Weights of a small GPT-style language model, trained from scratch on English Wikipedia.
Size: 16 layers, width 512, MLP 2048 tanh GELU, 77.4M parameters.
MLP neurons of a small language model. Each row is named by its layer, matrix (up: input weights; down: output weights) and neuron, and shows model dimensions 48-111. Each number is 128 + 32 x the weight over its row's rms, rounded and kept within 0 to 255.
After each neuron's rows, "raises" lists the tokens whose logits its output raises most directly, leaving later layers aside.

L10.up1806 [153 127 113 140  65 250 128 195 100  76 102 131  72  74 146 187 145 155 120 136 102 129 185 131 111 184 151 146 141 112  66 122 105 103 141  76 185 123  96 255 126 130 113 157 119 118 111 136 153 124 137 159 133 120 105 137  67 143 126 154 141 146 106  99]
L10.down1806 [130 116 162  82 144  92 137 170 171 172  83 189  82 143 139 120 112 164 159 100 164 177 149 155 134 100 156 169 163 106 123 133 113 178 150 230 150 158 128  96 155 123  71  58 105  87 106 107 114 113 126 118 116  62 143 119 127 168 131 111 154 130 101 121]
raises: ":", "\n", ".", ";", " –"

L10.up956 [206  75  86 150 144 190 108 180 136 120 146 147 121  94 113  86 150 112  88 144 112 123 161 142 129 135  86  89  95 195 155  97 144 118 147 120 199 138 170 151  93  64  68 177 140  82 101 143 203 176 115  91 142 141  29 119 174  94 128 136 105 115 172 134]
L10.down956 [158 138 110 150 116  46  29 150  95 100 106 157 132  93 148 136 112  89 151 143 140  36 124  90 117 172 116 173 126 138 186 136 163 110 174 139 138 137 126  88 116 156  94 111 182 110  69 126 144 136 149  97  91 138  90  83 153 116 151 153  98 159 176 113]
raises: " be", " been", "ren", " have", " come"

L10.up472 [150 113 141 142  81 135 107 176 164  96 170  79 146 154 119 115 149 157 189  85 151 119  94  80  78 120 101 136 102 129 145  59 158 158 167  80 145 100 125  75 100 131 131 103 159 112 120 145  74 126 139 160 162 150 111 192 123  93 130  82 152 141 185  98]
L10.down472 [160 120 171 172 147 182 127 105 108 116 115 156 158  89 101 123 154 114 144 150 146 147 169 110 175 124 167 129 140  82  73 156  93 121 138 113 122 161 135 138 129 123 129 175 135 150 106 105 142  94 112  94  83 120 129 113 127 140 110 138 101 120  86 103]
raises: " the", " a", " an", " her", " their"

L5.up810 [146 157 141 110 107 171 167 103 151 138 132 124 172 150 149 144  36  83 121  95 147  67 133 113 133 143 122  90 181 167  97 113 164 144 147 116 200 135 137 140 129 144 138 150 111 144 121 100 183 125 108 146 151 140 115  62  90 153 107 128 113 116 113 117]
L5.down810 [199 189 143 224  71 122 126 113 178 109 135  90 153 138 128 156 147 132 116 102 176  61 166 136 122  94 133  86 178 114 122 124 165 122  77 170 106 102  99 173 127 156 155 124 100 159 142 172  59 141 172 145 147 177 134 108 137 131 117  53 138 119 126 124]
raises: "|", "\")", "    ", "}}", "]"

L5.up49 [129 132 158 140  90  98  81 217 145 107 143  67  73 107 147 138 143 129  85 118  96   0 121  67 144  88 107 108 186 173 134 127 148 177 150 117 125 114 116 145  90 119 132 145 162 132  85 127 143 120  63 109  39 130 123 140 103 174 157  84 125 150 140 112]
L5.down49 [ 99 116  91 108 169 137 135  59 108 120 123 153 161 161 144 103 135 148 141 152 159 255 138 215 128 126 133 184  52  74 115 147 125 120  95 121 141 178 123 128 158 111  91 101 108 155 141 169  77 129 153 158 193 135 133 118 129 110 119 147 129 123 137 135]
raises: ".", ",", "'", " of", " ("

L5.up859 [133  83  96 123  67  81 165 136 115  86 126 133 124 193 102 173 105  76  63 137 119 160 111 150 141 167 115 196 137 166 120 129 143 158 137 135  84 157 169 109  74 156  91  96 157 125 111 106 120  86 163 125 151 100 128 192 153 114 139 123 126 133 137 130]
L5.down859 [140  91  90 184 123 166 180  94 226 118  92 201 150 118 114 129 112 155 139 135 113 193 115 171 118 172 124 123  94 117 130  82  85  72 151 127 161 104 107  92 120 102 153  75 108  95 184 177 154  79 123  99 165  81 131  97 103 158 114 117 163  90 152 110]
raises: " of", " and", ";", ",", " (17"

L10.up1816 [143 128 127 124 102 134 161  64 135  97 138 126 118 140 126 142 105  78 113 101 140  97 138 126 193 140  72 144  89 183 115 123 137 122 120  69  93 175 176 136 105 108 172 116 157 151 141 100 170 132 167  95 107 194  78 102 136 112  97 190 123 115 156  99]
L10.down1816 [120 105 153 132 159 239  93 197 117 212  93  79 144 115  31 125 132 142 160 120 110 120  63 153 114 130 151  90 109 101 181 129 119 160 186 200 173  89 113 188 126 136 130 110 142 167 117 139 114 151 151 123 102  59 126 156 140 152 138  94 110 138 101  79]
raises: " its", " them", " the", " another", " an"

L10.up1914 [211 155 104 126 134 168 157 159 200 121 168 158 121 138 139 110 149 157 170 196 156 144 105 154 124 109 128 126 137 119  93 143 119 112 126 130 147 114 117 176 136  80 123 124 111  82 140 184 109 129 122 200 171 185 144 109 123 138 160  86 151 143 133 134]
L10.down1914 [145 112 226 186 148 128 112 121  87 118 106  96 169 153  97 126  91  97  93  56 119 116 165  63 142 143 108 154 145 115 189  97 159 186 152  85  82 116 117  93 143 155 116 130 168 172  66  89 186 130 110  89  88   0 164 114 138 144  97 134 116 116 146 191]
raises: " the", " his", " its", " their", " a"

L10.up1137 [195 130 114 133  96 137 121 135  55  65 123 100  95 137 107  91 168  97 145 163 103  47 117 175  77 108  92 118  79  84 115  68 133  97  91 156 162 125 137 149 142 172 104 140 132 120 151 115 111 113 102 130 183 159  59 171  91 141  98 104 143 115 146 126]
L10.down1137 [146 122 153 112 129 172 127 151 200 103 129  97 136  95 143 107 129 112 127 116 119 154 152 146 118  94 162 159  99 117 188 114  73 192 159 153 140 111 127 121 125 125 106  76 113  75  89 134 110 111 146 161 116 125 133  71 105 120 130 124 127 114 132 140]
raises: " it", " they", " he", " instead", " there"

L10.up292 [129  84 104 114 119  87 197  72 182  92 146 108  88 175 124  72 175 174 153 146 151 144 126 127  70 158 110 125  65 112 113 132 139 102  76  93 150 173 131 123 152 135 150 152 145 122 154 135 133  78 123 160 170 221 109 168 115 124 157 128 135 134 146  83]
L10.down292 [109 138 101 153 183 132  67 155 100  92 110 163 132 140 116 137 128 153  84 178 100  68 184 123 128 140 129 141 205 114 123 116  63 130 152 141 116 109 108 140 141  98 122 143 120 101 118 136 131 177 130 148  80  73 143  90 157 196 151 116 101 167 129 130]
raises: " their", " the", " them", " her", " his"

L10.up1507 [105 164 137 153  98 118 106 142  58  78 125  80  64 145 106 135 133 132 112 160 126  91  88 137 124  93  82 119 108  87 156 136 122 138 120 123  84 152 193  90 117 209 142 126 143 125  99 106 181 133 106 117  78 142  90 147 128  80 151 136 113  70 165 118]
L10.down1507 [152  96 121 153 109  87 129 142 158 150 138  51  83 130 150  94 144 114 114  75 159 117 112 123 114 187 117 185  74 190 116  93 146 135 137 138 229  91 122 122 196  98 111 132 112 165 149  97 114  94  67 129 172 127 147 155 126 151 119 129 142 167 174 157]
raises: ".", ".\"", ",", " because", " Circuit"

L5.up765 [110 135 136 118 107 111 170 122 233 107 137 103 156 165 137 153 127 118 104 157 172  44 151 154 130 162  92  49 161 211 145 142 131  84 138 135 129 113 143 144 147 193 167  96 116 125 139  83 176 124 134 165 130 130 140 119 117 113 132 132 113 123 129  70]
L5.down765 [190 206 131 166  65 129 124 125 149 107 145 122 113 122  88 126 176 141 166  86 180 126 171 121 129  67 135  25 150 132 148 125 121  95  97 168 128 123 111 162 138 117 129 103 102 121 116 168  25 207 143 136 170 146 137  94 123 130  83 105 134 115 116  95]
raises: "]", " Other", "|", " Others", "\")"

L10.up1139 [144 123 119 128 189 115 124 114  95 142 173 123 106 170 116 173 165 148 152 154 127  81 103 161 122  86 170 179 136 119 136  85 178 133  49 120 168 157 145 112 109  75 104 118 159 104 122 131 143  35 137 146  57 138 145 105 121 129 144 124 115 147 109 143]
L10.down1139 [101 136  98 139 111 116 212 121 157 120 138  79 140 104 160  67 135 133 144 125 129 147 140 113 134 157  90 140 124  30 114 111  68  84 145 107 112 125 147  78 186 149 148 118  81 172 167 113 122 116  95  82 184 140 118 138 128  92 111 116 176 131 170 136]
raises: " and", " or", "ate", " &", " of"

L10.up415 [136 102 146 106 168 167  85 134 119 128 145  97  98 150 143 116 121 145 113 117 111 166 124 140 192  96 112 181 154 159 162 123  94  97 128 152 110 131 102 130  99 112 173 143 146 100  81  94 147 101 149  82 205 136 122 160  91 177 104 118 111 127 153  89]
L10.down415 [120 104  78 134 123 120 101 139 114 170 134 192 124 125 130  72 102  89 123 138 162 106 192  92  96  96 118  81 139 123  92 106 190 123 152 138 167 119 137 113 164 124  91 109 104 103 119 172 125 132   0 179 143 133 118 216 125 144 131 154 150 147 187 123]
raises: "s", " times", "si", " together", " with"

L5.up1007 [119 145 102 136 136 137 100  78 114 134 146 171  91 129 137 101 188 119  69 151 135  80 117 111  93 103  84  70 133 124 149 116 103 200 159  32 100 150 160  53  72 122 152 185 162 140  85 144 130 144  90 152  42  99  91 104 113 158 177 149  71 179 151 101]
L5.down1007 [102  80  89 208 140 135 125  86 111 117 130 131 155 122  98 105 194 131  80 136 123 114  81 188 112 141  91 104 157 134 148 131 109 166 109 112 111 162  88   9 151 127 147  76  95 144 149 111  76 144 122 172 107 112  85  94 133 100 139 144 129 103  98 178]
raises: " |", ";", " (", " /", "dine"

L10.up1903 [127 121  91  80 156 179 134 117 151 116 141 157  99 158 122 126  87 103 146 165 133 160 101 183 103 123 127 153 145 140 158 136 152 107  95 147 120 103 167 116 116  18  91 121 124 147 109 128 164  89  56 120 147 125 118 123 127 173 174 142 120 139 180 151]
L10.down1903 [162  91 158 171 151 131 158 135 128 135 110 147 128  52 137  83 152 139  79 130 149 159 135 104 193 117 114 174 104 109 115 123 128 121  90 134  99 122  84 178 145 150 113 167 161 125 153 160  86 172 155 129 144 134 184 117 136  61  93  83 151 184  93 141]
raises: "e", "es", "ed", "en", "et"

L10.up269 [163 133 120  97 123 167 121  83 165 133 130 108  91  85 170 138 108 101 153 149 115 119 120  87 149  57 131 121 106 105 141  69  96 211 165 122 183 148 135 180 110 119 128 171 174 113 128 132  64 139 124 152 118 139  98 134 135 160 159  64 123 126 125 100]
L10.down269 [176 154  92 161  78 166 122 117 128 143 133  56 131 129 135 106 127 150 127  98 121 159 135 140 102 205 122 150  73 146  67 195 145 114 164 137 165  77 124 144  94 115 131  74 139  94 160 112 118  95 138 163 196 103 146 150  83 128  75 166 146 146  47 138]
raises: " that", ".", ",", " until", " because"

L10.up121 [181 143 156  58 110 165  89 123 123 104 148  91   0 112 121 190 156 156 123 144 122 131 141  78 154 142 129 150  91 116 123 110 110 129 125 102 162 136 140 143  86 111  89 193 131 126 106  74 164 140 132 120 144 156 116 127 121 127  70 169 152 152 161 130]
L10.down121 [156 185 139  57 127 151 145 158 162  90 131 109 125 148  68 156  68 184 204 116 124 134 195 121 144 121 121 215 132 121 145 129 110 133 146 136  92 180 115 143 147 160 108 133 187 135 112 106 145 134 123 112 128 116 176 116 147 150 103 157 167 124 143 147]
raises: " they", " it", " there", " we", " he"

L10.up549 [165 117 110 194 147 186 104 183 125 126 123 164 131 136  64 125 128  87 148 183 153 114 109 151 159 141 137 116 127 127 185  83  85 105 132 105 192 143 163 124 105 138  96 158 131 131 105 102 142 150 166 147 191 131 141 134 149 107 191  87 105 136 168 154]
L10.down549 [161 132 152 128 149 180 116 201  63 119  57 134 165 103 150 118 126 173 131 157 159  99 128 137 144 149 203 146  98 123  59 149 146 128 124 150 138 108 139 147 113 123 174 130  74 131 108  78 153 161  66  55  98 160 135 132 110 141 108 121  95 135 136  51]
raises: " him", "led", " them", "d", "med"

L5.up1861 [171 144 108 135 112 150 157 158 108 151 144  79  61 149  75 121 131 104 133  91 100  90 112 131 109 138 125 109 127 154 103 102 214 187 180 130 206  97 105 119 167 106 114 190 132 157  94  85 189  68 138 134 102 176 123 160 113 134  90  53 119 131 116 121]
L5.down1861 [147 177 159 122 132 146 167 156 146 131 131  87 134 127  86 113 123 143  97 170 172 138 149 199 113 149 102 138 167  91 126 119  84 114 125 115 124 122  85 113 165 118 155 148 125 196 135 121  79 162  89 133 102 134 167  87 129 115 127 109 106 146 105 102]
raises: "\n", " However", " Meanwhile", " Upon", " They"

L10.up148 [145 124  48  96 120 166 134 135 160  70 122 172 118 167 112  82 133 124  54 129 137 159 171 106 150 120 121 119  62 121 121 138 140 106  91 115 172 142  81 131 106  76 135  94  91 160 105 134 174 145 121 179 134 218  83 111 117 130 143 135 121 170 136 165]
L10.down148 [118 122 126 127 120 124 138 147 123  97 189 150  99 102 137 122 100 105 182 152 143 126 185 115 130 112 102 154 105 122 132 137  54 110 101 124 136 159 151 119 148 125 154 115  78  78  90 131 186 219 151 112 125  93 156 107 160 154 122 124 160  85 118 115]
raises: "'", "’", ":", ".", "ster"

L10.up1437 [190 127 135 111 141 115  96 173  96 155 102  62  92 105 115 118 159  91  90 111 179 126 147 129 102 101 134 127 125 194 131 119 201 103 136 110 113 107 144 105  92 112 141 132 143 115  78 101 186 107 102 100 140 166 100 132  92 104 152 135 100 163 195 150]
L10.down1437 [191  87  60 175 126 118 136  90 100 136  49 122 109  69 128 100 155 139 132 230 215 147  73 153 116 114 116 154 118 114 131 104 167  80 172 142 109 125 135 124 133 112 160 151 136  97 108 164  99  91 112 117 111 110 119 125 152 129 118 146 115 110 133  77]
raises: "d", "ed", "led", "ns", "ould"

L10.up244 [137 119 135 102 150 148 107 128  99  98 122  72  90 137  68 137 136  94 114 137 146 127 127  22 154  93 109 145 156 122 161 122 154 163 151 137 136 143 137 142 175 172 156 182 191 133 100  95 129 105  84 170 122 113 131 160 113 159 219  69 120 130 127 105]
L10.down244 [145  86  90 109  75 157 186  89 146 219 149 116 148  81 169 106 122 121 128  88 131 156 159 170 104 119 167 111 105 114  61 132 128  82  92  63  79 113  82 129 157 146 133  58 117  80 187  71 106 119 169 103 170 123 142 108 156 159  39 173 147 105 121 115]
raises: "s", ",", "e", " as", " while"

L10.up1616 [ 90 162 108 147 132 164 100 121 168 141 129 130 105  81 168 142 122 210 127 134 173 173 152 146 103  53 131 160 126 119 155 128  79 142 152 108 136 135 115  98 110 127 173 120 173 125 132 100 123 119  63 229 141 180 208 123 111  89 127 166 155 135 132 119]
L10.down1616 [202 104 131 124 105  89 162 158 102 122 127 131 126 158 128 163 112  20 141 125  97  54 119 114 162 153 140  83 141 129 115 105 143 100 115 137 128 179 159 136 137 132 108 112 120 130 116 125 128 123 197  79  87 100  67 110 182 160 126  38  91 135 100 155]
raises: " recipient", " ambassador", " winner", " Officer", " duty"

L10.up1628 [ 93  88 120 118 129 168  76 137 103  58 221 113 114 116 158 139 170 169 159 143 134 132  90  85  90 130 106 184 102 119  80  98 134 103 183 132 178 129 113 154 130 123 145 124 142 128 134 147 141 177  90 133 139 109 111 146 127 171 174 114  60 135 126 100]
L10.down1628 [ 66 122 143 117 149 111 138 143  88 104 135 143  79 125 186  74 209 207 130  72 126 114 123 144 108 136 132 137 136 113 105 149 138  99 124 169 100 124 134 152 131 156 124  99 162 159 120 124 106 163 124 109  93 122 130 127 114  69  94  97 128 115  61 124]
raises: "CS", "PT", "AS", "AC", "MA"

L10.up15 [120 138 157  97 148 124 106 232 197 156 147 197 144 113 122 116 149 143  86  94  88  99 146 200 122 101  82 145 154 135 117  85 134 159 138 103 140 132 151  76 148 132 132 177 159 174  70 123 112 128 144 101 112  88 153 124 102 145 157  90 100 104 146 162]
L10.down15 [132 143  68 130  48  85 167  87 147 169 125 119 154 115  66  97 111 149 144 163  85 213 179 100 122 101 177 122 130 158 133 195 129  65 157 141  65 113 170  76 129 127 106  66 104 159 154 164 113 122 143 146 103 103 126 106 141 131  70 142 190  58 140 141]
raises: ",", ";", "-", "\n", "."

L10.up729 [153 187  97 137 116 173 138 141 145  78 150 113 135 144 104 110 140 108 114 161 147 130 131 142 100  75 128 103 130 134 165 115 173 163 141 149 222 120 137 144 171 146 174 110 164 165 133 118  93 119  58 143 144 137 150 127 131 194 166  58 127 145 145  85]
L10.down729 [103 133 130 112  77 157 139 118 128 178 143 121 121 133 150  80 192 155 120  70 131 146 149 126 128 198 124 135  91 146 109 128 164  88 105 126 140  65 105 128 135  61 130  95 113 111 179 117  60 122 132 152 185 102 133 122 120 143 100 110 185  69 133 119]
raises: ";", " while", ".", ",", " whilst"

L5.up80 [111 210 117 122 110 119 104 122 144 131 137 152 180 169 149 147 113  75  98 128 175  62 148 165 137 112 115  85 166 126 112 162 186  99 149 151 171 104 139 188 123 129 160 134 129 140  78 101 162  98  89 148  96 159 119 131  94 162 119 125 129 121 104  76]
L5.down80 [167 198 137 178  96 120 110 101 165 128 126  67 154 145  96 126 148 162 130 122 167 123 166 151 127 108 133  54 150 151 135 141 130 136  87 165 117 152  77 132 140 106 147 163 128 188 121 172  82 163 168 128 139 173 146 110 125 105 122 102 121 126 142  99]
raises: "\n", "|", " However", " Others", "]"

L5.up1559 [155 114 115 118 144 103  73 145 102 115 135 122 107 185 147 132 180 145  53 148  72 144 131  85 129  98 112 149 162  97  99 124 127  99 199 181 107  83 188  98  95 153 101 102 111 102 152 119 120  83 191 139  81 117 126 132 104 114 187  39 150 115 177 149]
L5.down1559 [156 100 104 254 132 128 174 122  89 118 141 129 156 146 134 121 172 130 127 130 107 160 160  52 121 128 155 118 133 128  97 158 121 151 131 152 157  87 102 164 118 115 104 144 124 151  80 135 107 122 179 110 202  85 124  79 130 141  63 154 151  89 167 130]
raises: "}$", "\".", ".\"", " Succeed", "]"

L10.up1783 [168 127 133  66 116 175 125 189 137 158 115 183 128 124  88 136 121 153  56 115 169 157 181  70 132  39 144  57 138 158 119 120 133 184 115 134 138  87 188 124 116 146  91 111  60 123 162  99 122 103  90 133 134 144 124 100 172 112 158 116 102 110 161 115]
L10.down1783 [102 122 131 129  83 150  82 160 125 113 171 154 142 149 121 135 114 109 127 140 111 200 172 136 141 152 176 161 119 177 118 172  70 126 184 152 129 117 113 136 124 157 132  72 132 156  81 140  77 160  94 100 118 133 147 149 140 164 137 132 137 103  90 128]
raises: " this", " these", " their", " by", " its"

L10.up513 [151 175  76 124 137  59  68 139 112 109 136  58 125 132 108 164 121 147 132 152 146 122 157 109 123  89 140 116  97 135 175  42 115 158 153 122 124 145 167 166 104 161 193 145 160 106 134  88 181 162 160 103 131 138 164 122 151 146  82 142 153 149 180 141]
L10.down513 [124 136 197 152 112 176 204 125 193 113  77 180 110 138 141  98 107  80 124  70 130 161 117 181 167 156  79 136 134 124  34 206 122 108 101 137 165 107 140  73 162  86  85  75 126 142  71 133  97 152 165 126 148 102 107  89 127  95 146 135  95  92  88  63]
raises: " |", " =", " /", " (1", "^{2}"

L5.up879 [ 93 116 148 124 141 152 115  84 130 145 129 159  95  74 157 145 175 146 137 134 148 130 113 169 117 135 116 133 119 127  71  89 119 194  87 130 127  98 134 104 128  69 104  99 177  95 134 137 124 101 128 139  93 129 131 130 118 106 161 176 102 135 189  96]
L5.down879 [145 100 139  84 142 122 113  20 127 137 120 116  99 167 115 136 133 124 111 120 119 170 122 231 139 189 152 195 135  43 147 134  83  92 144 138 151 125 134 120 134 138  88  98 110 165 123 163  93 166 119 111 106 143 162  76 137 129 133 124 124 135 122  82]
raises: "'", "s", ",", " lose", "’"

L10.up1019 [173  94 169  54 115 155 135 109 143 136 148 103  13  98 125 162 157 116 120 164 115 135 129  67 113 149 124 155  74 101 109  61 148 112 115  82 183 114 128 117 114  98  91 156 133 124 131  45 149 117 151 124 170 146 129 162 107 119  63 171 146 133 125 120]
L10.down1019 [172 201 180   0 127 145 153 117 154  75 114  69  80 163 119 166  58 172 204 157 130 150 168  59 138 133 134 174 135 109 138 117  95 105 121 125 117 166 149 120 148 145 113 156 152 160 113  82 139 123 110 133 142 127 174 133 166 186 102 141 164 144 165 176]
raises: " they", " it", " he", " she", " there"

L10.up1048 [195 151 173 117 121  95 138 142 145 159 157 174  54  51 129 152 128 113 110  40 161  79 114 125 145 111 126 131  69 107 133 128 180 119 159 109 125 152 172 139 115  89 134 183 145  74 102 115 161 126 126 158 144 103  76 124 145 107 130 107 139 101 198  97]
L10.down1048 [ 97 171 166 129  95 195 119  49 180 105 138 109 155 162 144  81 144 135  97  99 106 174 153 127  61 162 121 132 106 129 143 183  81 142 120 119 189  42  84 110 200 115 125 101  97  90  85 144  84 122 141 169 159  86 120 107  98 153  83 145 163  89 130 141]
raises: ".", ",", " of", ".\"", ";"

L10.up1375 [131 130 127  68  97 137  67 104 103 137 141  73  85 126 129  89 171 102  60 140 137 120 121 155 155 110 119 127  85 139 167 148 153 119 136  94 134 158 113 102 113 104 131 122 145  78 136  82 218 149 166  71 116 175  60 128 145 154 145 104 119 163 156  46]
L10.down1375 [134 128 174 154 198  74  86 125 194 113 140 148  69 132 144 119 164 133 157 104 104 149  38 100  78 122 103 167  94  80 180  86 124  90  93  94 104 116 160  79 191 134 117 131 114 179 130 191  80 100 154 148 111 106 122 121 135  95 130 172 123 144 171 186]
raises: " were", " are", " have", " been", " was"

L10.up1242 [140 142 101 104 195 215  67 163  86 124 125 134 130 120 104 127 107  61  78 126 136 115 121  83 133 122 125 133 180 138 131  76 112 159 134 125 206 131 165 111 102 111 108 246 119 119 109  85 109 144 148 141 103 136 108 132 140 153 152  90 121 149 119 156]
L10.down1242 [165 119 136 130 164 154  52 151 119 101 113 102 113 121  89 110 131 121 122 137 117 115 167 123 129 125 155 145 127   0 149 137 110 180 148 208 127 113 147 138 136 148 128  83 121 173  79  97  86  96 103 125 140 145 122 162 146 145 137 106 111 148 176 116]
raises: " it", " these", " this", " its", " each"

L10.up884 [136 111  67 166 138  93 151  99 134 109 198 118  89 151 132 168 201 132 156 145 152 110 160 145 137 120  94 142 146 142 144 112 176  91 111 124 121 144  93  43 186 145 129  99  99  94 149  97 173 117 188  86 164 137 114 138 141 128 160 125 166 125 156  86]
L10.down884 [121 145 186  66 176 134 100 169 132 172  80  91 142  99  98 107 103  80 124 100 124 100  98 106 131 143 155  74 109 117 164 151  90 187 138 156 117 175 163 161  89 169 117 112 136 109 129 136 101 163  60 165 109 102 101 131  96 152 128 151  94 161 137 172]
raises: " their", " them", " the", " another", " this"

L10.up1941 [163 140 128 129 141 118 101 142 128 116 141 121 168 152  99 180 127  71 116 129 116 130 137 141 143 125 107 126 134 160 109  56 156  86 215 154 123 123 135 160  50  94 121 125  92 104  77 103 113 103 160 170  63  91  61 160 148  92 196 146  88 132 149 124]
L10.down1941 [125 146  97 132 117 133 160 112 168 108 115 102 125 140 163 120 123 167 138 127 152 134 140 128 134 146 113 104 118 183 116 170 154 120 180 142 100 104 103  84 136 131 137 104  96 137 153 129 103 140 121 100 163 124  77 114 106 127 140 148 114  46  88 121]
raises: " to", " |", " (", " of", " in"

L5.up1948 [120 139 151 138 139 134  61 211  93 108 145  74  49  70 106 136 141 189 125  94 117   0 112  11 103  73 110 120 132 156 124 120 109 168 120 132 110 137 123 133 158 132 163 192 148 146  92 128 119 108  95 116  40 138 118 172  98 130 164 135 112 141 104 118]
L5.down1948 [117 153  98 101 114 141 170  63 117 111 121 146 140 193 168 147 142  80 144 144 117 255 138 239 115 128 135 110 139  99 127 134 138  59 128 109 133 149 111  92  87 108 147  66 107 104 129 130 152 128 102 167 222 111 107  45 200 111 112  90 155 147 149 136]
raises: ",", "'", " and", ".", " of"

L10.up1083 [150 144 171 119 153  94 101 148 152 149 126  97 112 107 101 144 184  92  75 114 184 152 129  99 106  68 118 115  96 105  78 129 104 103 147  82 122 145 185 154  82 143 122 134 183 129 166  98 113 116 103 151 136 139 120 124 144 107 121 126  96 136 166  74]
L10.down1083 [ 55  85 151 167 132 138 164 117 189 135 124 150 116 143 187  99 124 121 148 104 107 156 184  91 145 146 144 149  88 117 116 149 144 146  83 135 210 122 173 118 207 148 152 107  96  72  80 170  68 161 133 134 144 112 142 141 112 166 119 143 141 138 102 108]
raises: " of", ":", ".", ";", "er"

L5.up191 [127 186 126 122 141 129  71  58 136 130 143 117 154 183 114 104 166 154 127 164 139  76 139 103 109 122 133  45 107 104  99 111 163 127 151  94  72 224 149 186  63 177 128 116 161 160 123 120 149  85  72 126 150 117 105 106  89 132 120  58  95 148 143  73]
L5.down191 [142 121 148 121 125 148 176  83 175 127 133 114 144 160  99  94 148 107 124 170  98 192 112 217 104 105 120 118 143  81 138 122  97 105 102 103 140 121 118  55 148  68 142  87 103 147 102 107  81 160 154 115 181 160 130 160 132 104  81 163 162 136 149 151]
raises: "'", "’", " of", ",", " and"

L5.up1190 [125  57 142 139 100 147 191  76 122 111 116 111 137 160 192  96 226  47 123 148 137 148 116  91 102 132 130  48 130 101 130 136 126  99 118  96 104 229 140 123 150 101 154 118  68 116 119  90 204 127  99 152 146 144 146 139 158  61 127 130 127 155 151 135]
L5.down1190 [141 174 151  71 137  85 127 172 117 129 139 110 130 133  89 140  97 163 146 141 112 110 141 187 124 152 117 157  89 121 144  89 102 156 166  96 135  36 136 120 143 171 126 120 168 167 105 133  54 149  88 143 121 137 175  51 165 174 141 144 125 117 130  95]
raises: " this", " the", " these", " any", " his"

L10.up1077 [131  81 125 102 127 107 106 154  93 154  91  50 139 157 195 161 121 130 118  78  98 111  93  68 113  91  99 134 147 122  76 101 149  72 118 165 150 143 128 192 103 175 147  69 122  88 117 138 191 114 115 173 170 160 131 167 180 101 124  97 124  97 164 101]
L10.down1077 [145 140 119 160 152 124 117 128 159 176 120 132 125 130 128 136  75 153 144  85 107 164 119 117  87  87 133 185 130 100 141 109 118 153 128 247 159 142  95 156 104 170 139  96 170 118  52 119  98 120 108 135 217 144 142 131 177 104 134 104 155 114 153 173]
raises: "um", "ed", "ä", "etter", "emp"

L5.up1425 [102  95 131 150 147  68  98 124 163  94 149 101  81 147  60 100 172 117 106  87 119  63 108 136 122 109  92 140 160 120 126  95 115 159 151 138  91  84 104  76 133 145 108 160 151 116 144 123  77  90 212 108  68  91 118 134 173 156 183 123 105  89 127 160]
L5.down1425 [169 140 145 135  95 101  94 139  85 162 140 133 132  84 159 141 139 162 115  78 105 111 135  79 116 158 164 105  95 147 103 127 141 137  88 106 127 164 104 179 120  56 167 114 116  51 127 140 102 148 102 137 142 156  99 146  60 101 113 112 119 145 121 165]
raises: ".\"", "\".", " existence", " rather", "ancy"

L5.up1516 [215 116 124 142 116 121 104 197 102 120 144  72  84 125 105 118 141 140 154 206 117 107 104 112 112 107 112  82 131 137 111 115 198 179 182 118 207 107 134 123 153 115 106 183 192 158 139 106 169  93 138 124 110 179 124 125 132 136 100  69 106 143 141 178]
L5.down1516 [140 167 140 145 102 154 142 153 142 124 128 133 114 101  85 117 149 139 132 154 226 143 145 188 120 147 127  97 128  79 145 134 107 144 105 119 107 151  87  96 145 128 156 144 136 170 155 141  63 126  99 125 127 106 142 105 134  68  89  93 128 125  92 103]
raises: "\n", "|", " Meanwhile", " Upon", " However"